From a checkpoint of a small transformer trained on Wikipedia.
Size: 4 heads of 32, 6.45M parameters.
Architecture: LayerNorm before each block, biases, tied embeddings, ALiBi.
Training: a variant of Adam for these matrices, 204M tokens, 6929 steps.
MLP neurons of a small language model. Each row is named by its layer, matrix (up: input weights) and neuron, and shows model dimensions 16-111. Each number is 128 + 24 x the weight over its row's rms, rounded and kept within 0 to 255. Numbers have three digits each.
Before each neuron's rows, "fires after" lists the tokens most often just before its 100 highest values on Wikipedia text that the model never trained on.

fires after: " m", " T", " t", " M", " ph", " d"
L3.up136:142119159139129107104092095121143127131112149146133134147115128158120131144132156133125167127134129112091124124097183140114158104165136185158129115141127130107135125114131152100128137124144106135121149142129166108152142169118167139107118158115088155134166111127149123134102095151154104160

fires after: " comp", " sc", " p", " inc", " C", " re"
L3.up348:142133121111141106127073148158147127132140120114121114177111096174167095116095092144143119156166107079181165171151150126157127123097113130156115130148166133145106096130109116094158107158153128119155103114109079091147171131078151083123157127132135136154107093097144149149112083141130117140

fires after: " de", ",", " r", " e", " R", " wh"
L3.up143:137141129133153115112127119182132137167153155150123094142116122148125129159128139108099132195128097134145170150107117145169133145118141121120149092092134153136101092122138151092116090143103085120102180118099133072114120103117125090121161135124167150117152101095136150140097136116121128119

fires after: " R", " Pr", "r", "n", " 6", " 4"
L3.up742:129160167100115112112155120113153141217160111097148128177131102155090141133110114124117124097152129076080145111125138114149122053160139127139112145128196124135093135159123114075167113126167167168172136147115107128111142101128130130081153144139128148154131112148134155105110140171145135126

fires after: " b", " c", " g", "\n", " ch", " l"
L3.up390:121135145142094150077100105159092103147153144158157104134133129148127083099137130109102150107132125162149144117120166148142136128080099155129124112113139128121126100110139106129128213120134145158163109126095156117129134140158141119136120131166151154167103172120117127072182128145122117164

fires after: " of", ")", " in", "u"
L3.up441:124142149094115153074128171161133121142117174111154148143096135109124127126116106156084114175147111132122110107097131151153124098134097102162157163121142120149118142084082134129094122104143093141112169104132150146092157077125118094096118125113073120146142130147145096117122114132138135099

fires after: " s", " c", " t", " G", " Sch", "w"
L3.up912:097124164160149145092137120159122123146143130180161098140111129112157139119148178121119181114162147112146180103150161111135109126121105104125141082079147115099081154107164146121083143124115161117117147092110138105138129148156100101105115120132136174073087119125125143107160141126141124151

fires after: " de", " in", "u", "é", "on", " to"
L3.up750:150124148127150073127089150154112146140121150165123118140103143148154149119124082124093116167129123118146131151104123144123116148122140156200151131118157142096098111101121146126150137165106132121106170120114120091127124148155110094106138133130142131111122153132118093149057113138165147104

fires after: " L", "n", " 2", " l", " R", " 3"
L3.up451:133177120133144125107135142136121149149119112092128125118128123124098148124116137125121151111106100144125160133120104102146143128178132131124128123133143177126118103124062173160090105123131128154139113134118109106122112094126146166120102165116153157121121147122165147081092127127135141148

fires after: " =", " s", " the", "-", " a"
L3.up914:070116125165112154133095112118170115169145124151115078146119158098146122146160148113158121182113131133147107090099162164148145133119116141162077077136147162142137126110132110136117134124147150127163165148143135085114169183129113092076136117147155142132109124130140131152136094144167122095

fires after: "m", "gh", " million", ".", "M", "ic"
L3.up50:110135134132107140121143107087139100112065126119131078152146164086158111158136111127107125184115125160132144150122138156121150149123120128100158076151145107170127130104130118155138176122158114135148160157112101156143130161116140135074128106148124135065144099126137099136134106150115154060

fires after: "er", "r", "re", " Re"
L3.up708:142139106124147143107122086156122101159162126108140131161105114146138136139147141135155128144110133107118133142161145163112141086159118132155086183137125137119082127147169136112128109116131118156158152157145159142079101138132114103118146155140147157144118145149129166131107162080128120116

fires after: "s", " D", "ys", "ies", " We", " do"
L3.up417:160114145163151136134129119146114119143080105139103108124154112114082164093157118063170174216144109135105108161124122125158100121181089158146171082158141108148113160137124130163131170175144086146122149100112125121143151157081143170136131108129090147122147156099103127158136158104119136131

fires after: ",", "th", "ote", " was", " is"
L3.up428:095114149188126123112091158138110108134117188196117127132132110176108111140131109140086091134162115101183111132104105121181133096138125093124143075114165110163162124113122162109150123155115127133112150120141116100086117141108135103097099152125114121139162069166114131115101123080132139091

fires after: "e", "te", "a", "re", "ro", "el"
L3.up300:075180128083145091133118150114132156165146138092173187144140155124123130117137133118112128114125103115162113118097121137144098153169106153105146146122118094148095088169132131143110090120112157130140136129133152130134140095140171176134133136172155136098101148085106169105065100115150129115

fires after: " man", "\n", ",", " and", " (", " born"
L3.up473:134157134142113139105107102147086160118074151128103109125122165146134129135150112101165149140152116151132151155140141126137153089151082124144140113138132105193128126131136150144145120161118166128109127150086121105118116095118127119120124128115115125103100158166104135149102114095107123122

fires after: " f", " the", " n"
L3.up762:118141136070123142104147118109081150154123126111146141118102099102121118135105145164145178134069085140107140152138118107125137088156133142135138145160131149150114124144132140143130119167171123147141157124110071154129147102113156130088125170132136125114117134146199127151138121143130153106

fires after: "\n", " on", "20", ":", "ed", "|"
L3.up416:108125159139114048150116150096156102152150125112112136130092120098117109128089141113188119095178136104132163170171151131141159142103120143162065139074107138127105079152121143124142138164105140116122114126086137129139121141111175100112112132140128146169120142126132116130121104119114136178

fires after: " in", " In", "In", " at", " 18", " of"
L3.up507:120106154112124176120163120182120126110146132115115132131129138157116099124126152167128152142138093103093131072093122171145117138145166140120087132135139146102124140125071133114112113106106131130111150135158137120121129125177156119094124137123109130129148109130130135132144140144121127141

fires after: "°", ".", "st", " inst", " dist", "r"
L3.up44:124110127103128129098135148157141144106144103125136141199168131112098123134115133115170152135140135098124102137141156094105144127143112151171129137143158106162099067132118143089093085128123103112132128094144131150122154114081134118144109183118139145130133115147150142118111135129146149107

fires after: "ul", "ol", "ur", "il", "el"
L3.up377:141125122129195126133141208127135196142141124124137144127120132119098106140144135094101123137128135127157122126097125117143113099106118141168116143104137179118113089109109153113070138144083121179152126100116178101141139135149126151109125114153116145164150122109139099123123086112179154119

fires after: " 199", " 198", "199", "198"
L3.up222:102143159112153090122119161129110128134129078113168115182130130143119096161120134093142123111165137121178137178149137101114125128095120109161060117135137125171125077140130133132138143110134114153129117139142124126112141108118132145137130158140088159176110116142100138093155122119126122120

fires after: " on", " the", " in", " B", " H"
L3.up601:115110128122141136149124127158153084126117159108120133133101124117140127121098115108104095154139133130159173167125171180162105129150106150156093093102115130114068112089120179164176195134106143131125129105153131102136150116122155089114154139129105133127104076118127108131107107163164118150

fires after: " In", " v", " in", " int", " "
L3.up611:110102150182117147142118135141144059138124150134148124119126096103120143103130129140113142129111108116097144063162081106174133098120155146187090127089120133091097121087125147113160132137078150158120110113119096123127133168152133155118123117128101162177118096167154125129130083162140133180

fires after: " D", ".", ",", ";", " and", "D"
L3.up924:122179135113141155152102096168122159118112162126157099113148170095127126130090151087109138139150154123138106167114172134172199113146129160123136125122125117154095109143148133127139140157112075110130128129137106147122125117096155097096129115141143154086103094103112113126146158122141127102

fires after: " Re", "b", " on", "re", " re", " For"
L3.up125:131150171149158128153109112164103098175110092118164137131130114166143130074069143123138152154132122116146108155205090110109109118119137128146108145093104132103089119120134093092156154142126153100139138112124147119120131171156144123094129105137100158165104099131126130134122126092102122078

fires after: "ased", " S", "s", "pr", " All"
L3.up516:116091116145122124101159136134164133170080144171211129135139110122097112135159163115141123114099098131144136155131101074156146087118120153133083141130135133133143123124112122177144135159181103154107149136153138086067188137129145143139151128133116156133139109130131140096102133115136138127

fires after: "-", " the", " The", "The", "|"
L3.up19:105116136081123108105118110103151146132091139115114091152121115113149095173119114115172090129149149121137169144124143122157129118117129180115098082131123122142103127144159120120095117156116143106151130148115102116125108104110125115088118141160170144114154123116137089116105090138129126097

fires after: " be", " att", " de", " bec", " re", "f"
L3.up1022:142164103123147112115114124136109162153112158120108098120137112093144125135145136089142181170130101114118156168140114111091110104147090172124134121132136113165090099142127165151156088167118164122113119115118135111074113097124142118130114127124107140064162146105132159150073103117152139093

fires after: "he", " Le", "e", "–", ")", "l"
L3.up680:131156158114132131136129102098100142122138170132117126146130153085134140134119148101141110178144156096142144126138138157114137146117120141126110132118133109175085119150139128113117143120126136129136146163104158141091084101067108105112135132220117120128109164165122181070104139072106126104

fires after: " W", " K", " M", " S", "k"
L3.up878:153099167113143136120150179128126131118141117063126114160160131141089156109135166128108164175136110138096118095131143135167122099132143146092107116121127131120137105098139155137081184158151127142115141138150161149119105137083137196089111154122108160137156117089116145130145114143098120085

fires after: " L", " l", "L", "18"
L3.up452:131143144096142141129112138169137159100131098085120112167128155142123094137154181072152098098151123112165172127081141123146090136164125116145108108102144146139124112128090118104104118124096137144158130121105151128129147137148106126127132144177143162154127077110142143087137099136133093130

fires after: " H", " K", "ch", "k", " Sw", " W"
L3.up236:127147147153122102080115144111116184101104146101120154155110185132118114144154123084116124166138128128085096108101117172100158123197149166154131086138150118145105126121128133110100173147140121128148153136129133113118168089131137137107114135138146145102130148098129140105123151114115142088

fires after: " L", " D", "L", " le", " that", "D"
L3.up612:141162139160155130091131121151148150113123124089078138132128150140149097121115155134122122115104137117138145126092185187139129111134129129127115110135195121117085118125143123097150130187106143137178162060128162078145109148091127085154095150151140138153173097147119123079154133156116141108

fires after: "as", "re", " B", " W", " w", "e"
L3.up423:120165133128148116164101116124151126195121095106167153130173099136098136101132142082132180150142128124149116132163141152131095156100087134109082142075119143151106127139109129182152132133153117153156181118108102132139134130127169115104136178126146159114102167131138147135130125096121120126

fires after: "\n", " University", " Party", ".", " D", " States"
L3.up218:129117157140152087116079116150103072129135119158141142101146118127133126138095135097137155117175154138145164135146151158131177138111137141133141129095115089166110147125127136150136146166153096122142133110123126162116088168094165127109108088140132146141102132143115136110128140115128145137

fires after: " B", " b", " v", "ov", " T", " the"
L3.up531:157110163127108145134133155107137104166134140180163154175156106100111124097146103055116113099147122101116106176124115125096143105103128154161136161106138175122097117123127103137142113114122118152073142135124117155121155143117144122126118130106133146115108057121124119133131127139158121106

fires after: " j", " J", " is", "J", " L", " l"
L3.up778:140144097157107101128110155135165116084118140094105105143104169157141145114132164115126130142124154083145125073084097191186148162185096086155147127142133148116144129089105166124116129142096154141111139115083094134100134134099104147095111178147128134107144138140156147129158083103156141162

fires after: " h", " H", " in", "C", " s", "–"
L3.up642:115116122127128146106152107146137137114104137093160132132107127110141136123101147129104142135118096137114154135148184166138109126144105126135126113117161147112091125102146153111094137133144142117111160109126154098119149133152116121128106150138133118141162117177122119123131094172109165144

fires after: "em", "m", "k", "um", "M"
L3.up558:113151152151091123123128111088132119158117136147123138154163147122147182145090136129142187179100098128122102143179156165117159157138134133124144108126106141128126131102131090102112141139149123141136142143120096144108128162109136209092115112189076144103105108147107109115101088157107135132

fires after: " m", " G", "em", " t", " f", " M"
L3.up888:126131189161119151104152124110124099162118098150159155123125165125139119143150126070138129118141122174166168115152118125086126065132119115099127155141109120094085158132137153134128135115159157159111115095083122108085165105120105145142101150174091143095109109081117089100133100143151159087

fires after: " t", " |", " a", " T", " (", " m"
L3.up427:099117123102102152145153161096123096110110114106154163113093087127139136072119131154190106111144133138139131106158163126151119155152108162137108111113124159105097125095111125145112177131099138119143134129075116134142164120170132123121129143151155135117105063132178121121144102159154130089

fires after: "-", " f", "S", " w", "out"
L3.up528:093122168103155125126139149138142123158130088099154160164111125093122098139115144106194131128136137114098149125126099114114125121144125108151123120124108147164162164158124154127080113157202110128177157103118144134152126109131104140105118193132141139150112120171168160127099075107114143085

fires after: "-", "\n"
L3.up457:116109113129100157147131118136104145112132137133115131115125111109142113117092138113155123192115090154136125106132148138113172128112115156154114100133152132150082110131119142140116151119070150125137120151083134163125134145153095138065133127190143140158099119113113141142136104119142120122

fires after: "s", "otes", " Z", " not", " We", " down"
L3.up280:140140079142164135107128131091131111169118119133121116133154098158095129112166114109146142159087073120166117117116115126120171154174121156132149141121129154165143118133139158102120155157095119223189149142093109119111160154155132170085127123116147150127115144120092140146101132083149124146

fires after: " j", " s", " J", "er", "urn", " g"
L3.up321:109145181149110095122124117117131140165122093152121151161105128122118140124146136091149146112115118146137138169152109114112123157132089138099150143098139118094090077146121162184109189138163148153129120146127122149127112133169129152073099159149175159116119153103113148121109135137137116137

fires after: "qu", "as", " s", "av", "re", "v"
L3.up178:100117143100136125115145148171102169113164100165125171145125085083135119151115146120136126171171150089092106069130135101135135110164124123111131149170159115154116160126137108128084105114130168136136134127138106152112144122165121135104096150123110156096149102145139122103108124104100119127

fires after: " M", " |", "r", " P", " an", " p"
L3.up605:077161165130122087132110084150102144168129134123115127167110136114172111120139118079167134137117186120121126138142083132106111098190135102119157105099121138155159132137075105141117149132147111115142164114143123078120097119153114109134137152109149129094189109112159164149111099126076123135

fires after: " v", " N", "0", " 4", "n"
L3.up52:111168151112140147139147150146136118172135116105123118107122162141102144145102092105152105082173083123096148145145128150139126124156104109128101096123146111104115090109164156098115116150128134121142150110115090121146109133115120109126097121118137162172127125123124174133110141134133136092

fires after: "or", "ate", "og", "ear", " ag", "ol"
L3.up510:141142114102115077108103149159100154121105150117168108139177095115092107122143088137147125163089097121153124076113140139092158144168082150148138141149171176112130098125054129147102126144118103144159142147093139123136145164128164127148104133113074160120147156195112088098139126105134100170

fires after: " w", "w", "W", " She", " for"
L3.up701:130187141126184137090112154120131154131076112071113092159171113124131139136112120111119123138111082150142144151158112138147126120137116130110139130143141152164152054129129130213120146156136116158189183095119159076114104114114164108103115135088159161125137129114128164089127168110136121077

fires after: " g", " hel", " The", "e", " H", "p"
L3.up827:141147136138117145126146072135105138155141159111153130080166158138119112125182104145101134114146133143148151148148161163121186111123075127106126133138139102150088090143160145130145179134130136179160130142098098129153146147145105132089124150174087148066116147119121131114136119148154162112

fires after: " h", " be", " k", " H", " st"
L3.up69:130137131112144145120154182133130151112135162157126133177126127115132108159190134138110170111136124103155123114138128107155144105126112084087124131159175092148119111113136213114100118136088136133133130130099130161117131084090173149080129136157120141107089146125118127102130131103128151124

fires after: " w", " W", "w", "ow", "k"
L3.up309:126128159135164109069124127138072117129127153071084116144146115074103140138090120158133127135100103136103126133131153135116115147168116138120132120140142139160160099129086131175138145147196145179164146106156162128125133101139142089099128171093138145133162087123171134092114130108126116100

fires after: " 199", " 197", "9", ",", "n", " 190"
L3.up856:131179122140113106120117121130146116138151138127129148121136124140129170141115148121113150123166089107109164130125159141132143139156126084187054108120102148125135121139113103094120115130093193132142139113158109113119093127140158105103133130135138153130154143171127135125139109142104120133

fires after: " El", "E", "l", "ec", " Or", " Cal"
L3.up644:151120128139129139170097130148166168076127101133159168138111144146146147131092171122144085139163166104138144097075116155144129154159134122103101108141112140136096101108119131145078103148063150121134142136164112104129109102125144128116155138149146161128117136150159134128134126136115102097

fires after: " H", "h", "k", "t", " k", " g"
L3.up499:140130131130121157072168165117098148112141136091183144122128109079135137112158133166098134125127068111096160118095143145082148118169094118103140159209116115154083116126116143145114134129149122142126163132123136150178146136116141110114113168132091141120100109128160120094126158107144182123

fires after: " for", " in", " to", " of", "ent", " out"
L3.up745:085117149143190104102113145159131135136132098129127135148129134151114130123175150155134140090071075111165124123140099102132140124147112116130174121088141123134137108087082149126131170184114093133108126098084159128109142168175158136110100126109129153107137115108108113105105133117129135159

fires after: " H", " W", " ", " R", " L", " r"
L3.up412:142159132120144145105147163143103131150117174130156142133124107147152133164128157138113148188128147158138108150140119125179133076148151145103133120093155134110109138118138143104092118169085117122095167119112105144061099099105147125136128166126131129102152083106151110120110148101128134096

fires after: "w", "ink", "ick", "aw", "ight"
L3.up396:136160129129118061101125119085116164159164114109126106181139150089136137124115143118089110194108111127112124140133145152106155118133113114096098144108154094133134094113103113123121151071161128139115132172115125167126120134095146133094130118187102137124115127168129148098111123100091134103

fires after: " to", " de", "v", "f", "qu"
L3.up1005:092134116144142069133114108183093144171118092158175140152108144143099124119086139096076131160132097114153112173133110081109150122153134131177090152096172127135073076098125136128159133105144171135108118128125139131135139145131138129138158114134115163090138115126126105115080129096116129160

fires after: " one", " w", " st", " Pre", " r", " be"
L3.up568:110180146130117132074146135154090147109115149105116157135158108139108129115190131161145132119083128151124144140124164104134137135135111099117094126107170144130059155140129143102115106130103108119169116136112126136138121103158178130112116138148153127092098130157111139107135171089130110129

fires after: ".", " s", " M", "as"
L3.up151:110128113136134106106145156163150108125153120122110177164108129128135141148105143077098131162095136120147162125132155153082161112134092158129109138099121152102127127120104139121136126123145202138098138086110132131121142161158176109104096159135139160106129099174136119129106123119106126151

fires after: " Cal", "E", " l", " L", " I", "yn"
L3.up802:119144113087148125137117117137166155133111095075155142142119159123123096124159164094150115147112136121092136138062130132143156127175130132132096119135132148145076132131077091164102120127111124122139140133110151116125128116103200086127120156153166157127125150149136141104117165128160094143

fires after: "h", " H", " R", " wh", " Sch", ","
L3.up121:150095098143171129122143152173127170132119140128128170155140138123131094104127149138125135148128105160093157143108115156146127112128117143143130105149129119131114103113146139080139092149112125095061143139132129073111141122110100160157115138154171123114142126081100134102121144163131155154

fires after: " p", "′", " comm", " re", " form", " Comm"
L3.up220:170124158144127135124125130120130132158139124123169098140176112100109139178112103127139119177123079130128137149116123150108141125140115147147127084168135148143169110125134115127108119158160122130147097140126146149151146158136136093101148136151150133144137120073101129138108068145107139137

fires after: " A", " a", " T", " F"
L3.up698:097153147113139147105170109090103123148141117120151136120129090131126153142118170090142132125140107129126167123145131125106166097103120085105163133127095130099091125080128189158149153118134121148163139130084147140146141152131181147110106140120146140136060100125130121133143129162120106126

fires after: "\n", " O", " not", " Be", "e", " work"
L3.up93:147177120169164143129171119143083146141095130157131173137151114160116148107109165108119129138150117147114134133145130097092141131112086133127103121117097102129110125132140166155106123140119176129104133113099086138131125167172091165110127140188143146131120130115113160116116112123096137100

fires after: " I", " to", "I", ",", " U", " in"
L3.up61:156143132162137092119123163191126138135102147134153145119108145108136098127130170097120148110132122086112114149118147163159120110146082135153126135098134110106138131118129158125133142190118173132090153112117110134087152167142142144125115163143154145150121127096165133135144112100120167169

fires after: " J", " Mar", " the", " to", " j", "J"
L3.up671:091158176115129129112129117151146125140090173112143144141130131151146135127140140120114155099090108175171121131115142111171107086147113104129165175131134111134113083129128175163169140114167162163123135119153145104183172102132110129109083149145094146132109128118165130128129112116132128122

fires after: "l", " gr", "r", "ec", " Gr"
L3.up537:124102112124124148116142114200125137121127125151141176143137118168158049170141113141139095163162173120102141148114137129111134118114131148162079113129123080160087140126140117162102122151073118155179130123143128097112167131135096122113155129173178152155129110101108128097141113118156149138

fires after: " l", "L", " L", " 3", " 6", " 7"
L3.up433:113130147113149151121117138171140124195158124101140137178117118077088125133161140112117137122174115150145172139078124151149137108145090080135129164100147156124109152131114161091087126127128112135151133160156118135158162112122148126104115145186103160111102096112107132123169140130092096158

fires after: "ased", "ode", "R", "el", "D", "I"
L6.up48:095119140163112158167146146144128144196083153171176166150092191143118142143135125111135118171096147130073127139128159143120154104102112117148106111107164142166129144088088137131164120125143147157135146122079156104113116154143134106092132135111162142097127118167176128083126109121141120139

fires after: "E", " K", " Sc", " John", " D", " J"
L3.up702:138131142150131120110137152141136119131116155128130155135156116128130106122117140148090138097130116121087149124093100134176149098120122126125136112131141135157103139084102127118164096160113118110129147109161127160152103142083159150132122167125167137091122134168134142066118142101132123151

fires after: " to", " A", " for", " a", " ("
L3.up879:121130140123105115118121165163116088134145119115151090163160138166137133125132133158108125124117148133124152166109087151148133101153099121133129106113181096118144150136107127130148146177145108123147166107062125082148161116123181101096135163091126145121090116139151111118130113084112110152

fires after: " w", " W", " sh", " tra", " sc", " qu"
L3.up728:129142116128102100092120077112112168135120144089138169143148150154120145095098123083131149160118161136116151133124145098113156099131142145107139055098142102153041111137111135169141148143138115130132151082086136108155133089146162153118124119122143143109121136186129187138140139128132109140

fires after: " R", " W", " K", " h", " J", "–"
L3.up669:167145134154100110111141114100129141138137140092115144121127124142146135152123137081100142145153120090106165103086149130163131118126123143138141108084142120156104113108115154095107149135127118113157156132089141158135146098099143193076126114131153139107136145153120156114129132111116139112

fires after: ".", "er", "–", " in", "al"
L3.up530:109099115169123154130157126153157130110133092117125145179125108137126108111162145110126151145131090111127115163120119119127109138152153151165085124090120151119104124082123147105110208103136156130084131123137112118100132119103157109115138132149094155148163068126166096138135113165128125133

fires after: " ", " I", "a", " A"
L3.up204:106130125151145122060140171133138107137098133143126118141119136172142140113144150116115156148168118146131127102092110149146138090164090128106110135089133171142130158090109148102089131158118160150127180133100106101105122113135153097137117141107133172112147114108111094146123131116169127114

fires after: " b", " m", " h", "m", " t"
L3.up117:083117161144102137123131131115131117116143109111136163129118146092143108125130153110139107133114119121139141135129128092121132122137158141142136134125141108172134149071141111127071135104123124124165125113111162124120165146152124145107112133152101132132132063110194132121097104156141138109

fires after: "h", " R", " d", "ath", " Car", " ph"
L3.up960:129097121067153138096111138144088127088135161116150128144106115095118112099135153130092153148131091079103111105090127087167180131176148148133120141151131119137117106115097159102117101141103138123081146119129122120093170118131130164116154141118111138108127111130177117118113132159141152159

fires after: "-", " s", " sub", " S"
L3.up470:148088155107095153113145177129123114154117140132134124146118161136152089121144092169190120179152161111139162116154162165124122076156132112149098153136137116114128161084152153156090154127117146160140115117098132095113139131143130108088129112169119131133127118119140131118140103151138119128

fires after: "el", "h", "th", " which", "ath", " that"
L3.up387:089135132090134111101123141128128134114123136097130138132143139115111122118133149135112127114129145126138131101099137167174154152137142144122139144085122148133107113132105144110086149142091088155102160132128153164081143120112173173126099123145161138111158097139126068094099160116154154147

fires after: " p", "–", " re", "-", " pro"
L3.up594:105147117139157171149134126111140077128126135137115133187115133119113112152117088112123126151150094071135162077115119143123142117131103097151126127137164121141111099139117151153163117134142186154139103109079135156132166169154132131053156122146145125138143151129135187117122069083103117131

fires after: " b", " B", " h", " H", " st", " inst"
L3.up688:142118157136147134098091129151151139123146151120152125167194139129120084090131147145106176158124096111136133173112114117118121134103109164126130126116144121127090115114155106160122158113136104139096152159105104121104176187165176115116128158149134131126142088145132131131109059124147143135

fires after: " of", " in", " for", " with", " to", "ed"
L3.up915:119117122094122099105127174115175099128104156147096100135107109108152088105093108131165109129128133131148130110132119083077157137166150182168131118137129135093072090100130126156151164140114136117127153136110125133111136157123154095105131147137142129141138111128138083128106088107180125131

fires after: " in", " for", " a", " of", "ed", " to"
L3.up805:139129174121162156141127153138087124119092110159128105124120147127107114140145127153094126097095048096157163094136090099150143140114132111113146110115121122142132134061128147141106189173119114106160158073142143101120102134188160132115114118079144160158130098090133098111101139120117133150

fires after: " M", "m", "at", "s", " m", "k"
L6.up719:130096185158118150121129139121135147107113113128156133120154178093110069105134123100129114107160085191127143130141131106153141121156117147128139110086142139100117137123089106143118107117146148089143110125102126156170126133131114123125131133150127121132126090147107119154122149149122186161

fires after: " N", " n", " G", "n", " w"
L3.up881:093186134116133117124154112123110117138098143137144146143128077137127128114140141123114136142095115140134112128169130157140154062168111134116136121130115152111085129103107118127087141161132120132140167189112126102131159075120129166086123130096142156115072136143136150139132121135105134102

fires after: "s", "t", "ing", "T", " S"
L3.up675:139098112138106158137116124118114132168100099115166113135146121106096140116138073101135145136108160137112135146169124115131146099111101193094131184128119097151122129087087138122123174163167113149126113157162073103138163132138149152111099101119119171121147105141132130130105117148167149143

fires after: "al", "el", "as", " Mar", "il"
L3.up94:115129155119181079150172138122130165134105132084157144146140114110115106147092159106067141120138125131143114154117112125136162117130105139185109106085135148118095111105161122122088177131127122145143124143146155111132115140097138113121142091155131156125136095127148081097130153117135144140

fires after: " g", " G", " t", "'", " T", " J"
L3.up619:144120102138158111100158175101134101177135157123130121153114132114138131112108071140117120127115124088152138120127164133142132149180050101124131132108166128128098070126133179139142151103129151188160141130145143130170147156146087125098110168150106144136133125107080108127112120154154164115

fires after: "\n", " \"", ".", " the"
L6.up981:118129115120202115112123116137166115113136138166145085154119167108131087135151140117161132175120126096144137131131116157083104124154113133110118147137146180167140126094079115115133139123134099140114138117109123102106158105105119132130120164108114163139134126166127106125159091150118113129

fires after: " 198", "ust", " not", "198", " will"
L3.up782:094141134134147093121124170128132107152164098071119140172114079114103144152103134102142151146175152137108115148124102134142135104145121152133081145094108144123110080159106153151095151089157135136088137135139093155130125077128180093128123142152164124110114152151135160085128137089133123111

fires after: " on", "ed", " September", " May", "On", " August"
L3.up126:090115160098158100161112129152135121179135104125138123155108168156133114131115162094161165120145125131169146119103126140170121156138117135187070113171172153111113128130090121159133149145151152125110138131125122084119136110111173098127084119139135161143111085127130117086159121138133143158

fires after: " on", " On", "On", " Jos", "s"
L3.up213:106133123102152079148129138157107137131115113117153126117123103142127133108088106114153093145123121126122127154166083115133133126133099173121110111132107172097105126130134154168143165146095148114130125136124083114104128149146121068145102156155155153122105132139115080107113147114195106086

fires after: " the", " The", "The", " an", "\n", " ind"
L3.up345:121135194106123140117100093148140103095129106113137131107138153155118104157159141122139148126143101127112141092089094104139102133124106088115130120154147136133120108114083103136143142126117136131135142086070113144141105108075149108120147170122163156122158138123115126142137105135151137119